Weights of a small transformer language model.
Training: a variant of Adam for these matrices, 522M tokens, 11173 steps.
MLP neurons of a small language model. Each row is named by its layer, matrix (down: output weights) and neuron, and shows model dimensions 213-425. Each number is 128 + 24 x the weight over its row's rms, rounded and kept within 0 to 255. Numbers have three digits each.
A block is one neuron, or neurons of one layer that tend to fire together. Before each block is what it responds to, as a language model described it from the Wikipedia text at the highest values.

Description: Abstract noun heads
L3.down318:164136130121131088134106131132127133096125122126175107131069095113104144171130143148125109110092145127113148132115088152142154129126135156106119102132124142139105127118166108104129101150135114145175139123142122084132130128115142118124142120154100134108096151118131083138117135099159135131108145086141146144113128152109174127117079116120128131125129108103155108157124128160112132120112156136152075137110114140117117175141140058128137131107118105138127089128137172115090107118116093144127135117164100125124121159114073137126111107118111143103126102152189111151137134155135139141106132112146112160128122112143158157169134133102115151146135105
L3.down444:139144122115158112171126096106146127111098123126183138163125134116109108104128198155172140133089132156136152085121162111114151122124115125110130132113130138149141114104119133125103120129120129125135120123063136088098148126161128152151109133125129122074127120133089118117132128121101130091098144177145098158143156119128134135149100136137155132129126102070139164153135140082097117092129110154136144117116121141130111126133121107087118124115122157124132102162137103097138138149118126155107148165125121122161125207108132127126132131128116135090109052168147131142126070145139107163110140114120088103121154156115172085100127176118128163132118152
L3.down453:148112157112114162163105148161149120156151167088175137169136132136174114146132132117159132139124097121127161131146117068101151134145124179125145133155123082116095123096132119095119125124138105144148103112148161095082134127138169129127072155100151090121105120107150137132143146105156142148143133174130102091103131085099133181173112144122121145127108149093156147123130135093116133148120111080147111129111148178111162137123173162117122115143129106137067139120097086132141115128117147126150132135091133125059166127102138141126160112103136136129137132127123129133142123130131117111119110153102144168122108155113143119078128126144129147110114116
L3.down1052:113122160118139147148115166130159140159170124125181115131101157111148144092119123122146117124114123129127149206112132138136142119133139131163149117150126108069132098123147145125123138160138092119077115115129127084109100134181145170154080167092080125117142135130152111145141134130128132098092123157134113104105082123151161150162090166148118187125140122151162161122180087094114144113079139093132087106095120111075125129126150123141141132141163140142123113143141092144156142139147133129141100143125169112075134104122123092132147142147117139138126144118079131116136157141129094115106113131103132117102119119134156102087148168134133118101136170

Description: Word after "the"
L5.down39:108090160102087132117134150097145155134148127112110120132136082095144108106148129100163102115142108137116179128107128096096173107141112117137093165088139144130095100122113099090164109163121140092095142126164144103110163132104121159119125114202138117181132125125088122135116108175133148097167090106122106113145140122119144112118124147069129110127135158093141148126116147101152158153174082130133164113133133155123204130140157128163099109180150132133141134084091145139119145112132144135142104131140128131146123126121108165119132103125137112154125110123116127114165183122144132132126176151130126115132153097130120162112098129095135111125127149
L5.down61:107132114151145097101147111117102143137094124095117142133161131133136177136156126155139058142124145103099163122116098157115071115087148099128141155141135138095107138109127127135142101158124147125116135132162125108131132133121133149137142112146063117145153114103084141110139096092126148166151127127134124162108090106119152157130143111099112123128093087186119156104201104145127122119096107141115133076171147147124097146121159116194121138185136089078183110167083122124142127133182132076153155162165105162206065147127097104132130131124130118121132103138114149120113125086119166136149088153177135135159160115073107138140131136156098112127142141
L5.down115:158141118092113130117116147161121151158097122117113085119116080121138101132055061116132149141151124133142127132119161167083135183065105080110145119129136110075170150126136110115088079137146152117103139135121149112147142138087093158120129071149144119161165111106140133102124111149122176101129072084077115142141156092125121150096152101139131145117112134120134088143147123149110108109134075150140125168074091171149107157121133147178122144095157089100139152139088128165112110141103142128095108094141098095182125138113128152112115087098122121110140135107132116093091161123173138118151136097123123129158128159181165115115155160067163136120093112
L5.down142:115140162118109133107138136160152140111127166109111097112072182110095122121124147169122125089137173083090134131115108109094102218102106068110134116158125116076135114120136084132099121207189135111137133144124110130127114109148116162155142140103114138134118115116123130098116132100136107123133093126111121082137124087110146142126121089140136157144142148142121125175145053200142084138102178085158127130137091170126088120139157135171132144087113109107153177134113142148145133140135099105133144104153095124147144153113138116142108143127119189133178102169120120092148139144138123123132123144145147137139107194164156142154115150112106117093151093
L5.down618:124107069072118147166125125131143083125121116118120169108172152124100132152169112165130123120104157153124152141133107145123113117101126106118094171134092104127101118095156116146122100098121184109132131125137126084140132177126119146137132119125060067123148127105124122119123142123156174139115104089166098149104151106137142117132152145115127130136090141125114132103132116153095156154150102153135105152109132164094155095112121107199108157135120081077147105146131113138146105136144104101130129131184130104146122134076100176128121133146121146120109107145132140138147128087152136148131098181106137138111127095157130105143146157132133106130122106
L5.down841:137156105098110093108071165153135120113118161140137105145076122118135179135111133104181128105121133087125131131101108105096108162103121117143155136114148134092145080143117123123151104139136140126152139129165101153096117150119133139126099124109127129142124128111159139082139131162162134089164156145103137060113115117130100137132122108127105124117122149150123121180140077148146102118106123059121158089127116120131098113126134129120131119168111139101106175105135144154106156119121143088127170100126153131135137176125129114151124104116123114126147140127122077172147135107131135086100120104140151145118106099220135145128151086108114125113126097
L5.down950:136117124106144116157110136116131123124124164138101082115109111128159148108133161139130139190136115084129107110157106148119164104128159144091155126165162121140122113137120085119123157101181170150117067110153109128070139082141128130152116137140138157178103155109144155112130096121160102064161095120105131078152146073160116134097097113147130058144113149123122127129134144141114131142109138136142129117083128167128097150134158129082126112157164088137147106104117138188157104132141161073110111121124137134083101136125140124144139120134122144120151117156156119159128146142138182112130171105147191130179145186139135129112068112134108128117131116
L5.down1158:108103131116173144139150154122151119146119120146133097106166106127140132119156132148133121152088138154113142098106127128119157085172150156128092185101135155118096128109142135151172113093121087083172137113135138075122148163106151102106117109185185145147096089128115113140095115110128125129134083118107115117102109117137174189136145128161157160122143131143129133085123180128107156131135136163152124111099137157111160106144199106128121123141163131106088100129096115133131104112107136144131123175116141128118123159109146144125148093122118136132148118143122138133121119117125122148126139120139182129131130123113113123092095096149138121170129121

Description: Abstract process nouns
L2.down268:133141113095129122173096131141169116122114135101163156160092127119089116176075198118139143144089140144136194104117132116125142123133149134104099104081119131147126143078119125119139087139113076157132155129088149099140172122126127125154134168137148122069131122139118099124130109145135147118096143154127091166132148151142138126155137103129114114127108125071171129152116120119102116144144118135123107142132114164142124130127158148054113101123135122128156096163109115097124102127093158142119166137141086119126142180087119128142150123150102141115125096155129123160154136131132145111111128125099113128138157146124116123117095169096137114086103141
L2.down934:138095143113165131147127130156164127067120141120205128142095117139109138165106170133157138157108136136129156149103115102151122125117127128151164113099124136153111108086138139104120088120120087145107142138108139170178141131104108121128172159132116119078110143123118121084125151150137165133136157117141103141106154155125150130128149117155080145115132159127145078104132128158123108121113132137155077102152151122098059107132147134124131091140118119119104091130114120157170087149127126116144146118115114128166125130109124113156145135123149127133146138090121142137155138102125169079120085158136096098085142195108147136175133143130127121123171125

Description: Separators after table numbers
L5.down148:142125109148135151105131107098102148097135145135161128146162135123164164091221152138158147126106109118133147106151138147150146127139141111101140099121151124159160142086124158161128101157122162096149125158145111125092096103101102112076112192116094140170126125140100148097169115086116121133136097118123192121119144143098113133112121149152115091126117102123131149145120142097149130170123114201140137078147120147124143138132094116161103081105127096203129120132200134124156118120140110190109097133137085136116129148149101115159140135080125105156098156156124107144174122151086103122138146118117117105132126162099119142102122117141111123121136112
L5.down180:123118112154152159151108137081095150151143139143119113159115136120107145102128117132055121137098103142156117148131124159117137142126133141117133111128168144111152113118108118108120146153108111128151127112170161138133117140136118115097100126122151105143145131131125135059130062095147118113122111120141145083166115111148114139141138131106104118134106106107131112155165099114085125133158123091170167133151102150135126120138108089090154164138089152124093158087090164135117142134115177179136127133177114160121126103120141132182165117090088121110110132108112104126143120138111142118155115091161119101135132160123126111138160108109121153085106124
L5.down332:089132112097109133140148133125099118099118103088123131122140070087117101174174115133138121118109125138101101144127069091122171137159138109078143102129131161142126137150141098107126113119183132079161130116110153148180147117112125151097115145141109116110124100143149146141108131141141178119146155175095130145140155116113147135111160175103096144122071123122111135164125136113144114155121131126130164153090111143144163125156137140136117171150136136111136173136125127128127134112094137146176113138127144171147141096116118107050120145112121104135131130126144140151153125185135145132142108132101151101135122085135129078153102085095148125114081160
L5.down389:164126133179123134092161128103136141137126144073116119106097136123131128152113102112112091123120112125129137110122143155093165144128100135131153147101124170159091124178069129118106120129120103115115123120121130138164150143070095130092095121138109162145180198137124145113157161113143152133127113100107102163123142103094136129146106122134101140124109152149120137090135131133109132107115080147157152127090150082107109105122133118110133094125148066108124125159109117116128086087113105191134154125149112158139111150153131178130100110124133077083133150075141150098129176148100130126124114107113116127151112144127114168157161137089120119125126075
L5.down800:092167071157159151157169107136117130114138102124160137147141127122111134115118129086114110179093108123156114101115119123165089140122166141121153138118149148113166153127090113114142138176134149168099143114119167137109122107138120087150098092142151125111146109190136163098109140087128115082157125100122159080172088100138109108084110110119141121140161121121134145126106106156112102130116132149074144157099151141162152136126118142081145132132111095180127162120099126119150057082120126139120158121119150185112189113107110082148101138126124127121128141090101109103130152128148158110135178070155155110116100116126135168114105112139133115159107105
L5.down871:114121121120130110132120120133126117148136099137139105111109139132141119118126114165156140102100178144099108101153170140131102156144144114151138094082148120132175122152143154151147147124134135125137117130128151139112158112093099107123164123087121140167153121131119117140143118111121109133127148154166123133115111128087128120128137115113138131149127112139137134123099143144122124118112151172160147105124154111089093102138128154165160128128166181104101135063162128126131133133093117188091139169125121147128109140092135144101118135146094132104099143135154089155026155089090170106125151106104136116099120112134154125066151145102100140136123115
L5.down1091:106105113100132150143127141195111194139132158092113162115105128126127115136137102132161110118113137085122113177121096139126135152132135146102137111181133131138161140106141092143115154116171133114144108125142150128094124122126125189138151127162081117145155105140119110145104140139136126098142143116107133124154113129131140129104131128136118138102142097136120122136113122137110163092118126122133094128147106100132117121140111080097128137111158172106092164093091141128129178112103132177172124144157122132096152099115128131165119138112105155102134143126130122149162130149157151105142097103097120097139106132153103087107145149119103136076158163
L5.down1245:144149106153137142148098157143093138102167155068115142135101096104138140151121145143099141123152114116100112141197118127147111176112163150127138092121122109130177131082165103106118094163148102171161125137116126103190132111135109143148107142149132154148134149111123132126152133112121116125092151122123134073127095155131128152138104134114114120134130117157129144160150096116131114133081117114153152108187138136120125188133098140102154090109108151110146133107091149152123141143089151166125151170159088150125138138122098164129135125131143150076119155114164098102103114073095151095141112128133150105140124118100089115146119136120102143106158119

Description: Stat-table cell boundaries
L2.down159:124109121162136147076113137123139133100127102146116141112061086144124119079121125149084118133147145100141111144104093181140154125135112151109152107134138104122141127161142109160097195118148183101133125130138145154102119129091154151153087112121148130100167125148142105116128084122126122147139103104141162104151108104161100125104069132111146132076090132118140113169098108142129105148127161125146106121127118128104102162128130122098142157171109136134189136126115120106118160109131143208175111111124130138149131148161147115129122144120164112118160145137098133152139147163112114141120113166126117123093128112125115146131138120143134129123127146
L2.down909:112119113147153145083142157115137148093125098151120116107095149137087145118116124118093105126174137085129133144110102157150127106136131128120128145130168141106138138165149131151130134107138151134151123108124126149142111133098145129174092151153160150091172123119141144122139115088073135134146108096144162110126111128118135102104115122112138069072127110091096110158111118108123150142134113095140149149110154111108108167123106151128167129154116101119169114145138130133102157098163149205087148094138135128152106146173151124127126172110160145139164158116072131120125128145114124135157110167116135132108157139093117115138144085105120128110138111

Description: Sports statistics table cells
L3.down133:156121159073095086126117116162132139123114139131138125121151123137146150118095120133103134114129132114135165160121112116133137094117126163117121141116102119097114143184135136068130123131110113127139133131092148114123148125082106133106180126126162149123123127110148125119089091132104121146166140089122148160096138118110104129096098143127146153124084106123132139091201133126137116152129108094126125115161146150163136148108107130151128092176137157127135138141148124128145128142154120128118131117141121139089133127172133134122147180127098134094169140077144111095116165140105155146126143127119090127092118124115130112164144167140077117134094115
L3.down694:073118146062109127108131121162148113143131128114133157102142147116132079150121164134127159130125168136125191113131143058120154146130104136134099095144120077081100137088151110134106127135159150126151146096131180089127148130096147157148144196109134114124126124111140117135090157113100096133142136128129116094143126174073132107144138155134110085120140129129107151093139103086177129148164128145110140117142134119140135127106161113091159142160083136140121143164105120128141098154139137148118095150113112121089131149109104155102146107171155138140121165138132143107129128139117136076115160138113115129149110142140143114109082139131153081106128099
L3.down787:137119117125142144118139138127067121136109128119130149123157148125133127152099143125167110176126140123155093142116140116122157098113122156133109162122125129148097119113137124093064099102116100092126092148153143085123111120131118101153165121131115094177157138119144172138124104168116125150137166158119134135081139058169141147141116138141131140112131117084128073130109152123108141142142149117164098127167125114143159129134134127110118099119151140154115128123139160126148192133148122155138110138154095124179136112175164122126110164124082121150098155140113123145145099187147161125150065134145127139143101044146139068099133105171110166095134150
L3.down1003:132092132088132116144130082145151141141136143137118154155131156136150104085098125128130109102136149136129078157136148120107125142122118076108127086164150114069123107135117152110134140120069110145126126148133143126127185115100156140137115125171142128132176111087125117096149119091146156178116109116108140149109107109167137139111136120126120138124111134128053112112171095175133159160129140144145107109159128120110125122127183126127112164111130116116120165109166130147113104105113140143114116100157134122129136163136145124152129091122088142138106160125148131125146119114115164097120111083127130135143123142133135079132108129130151129071167160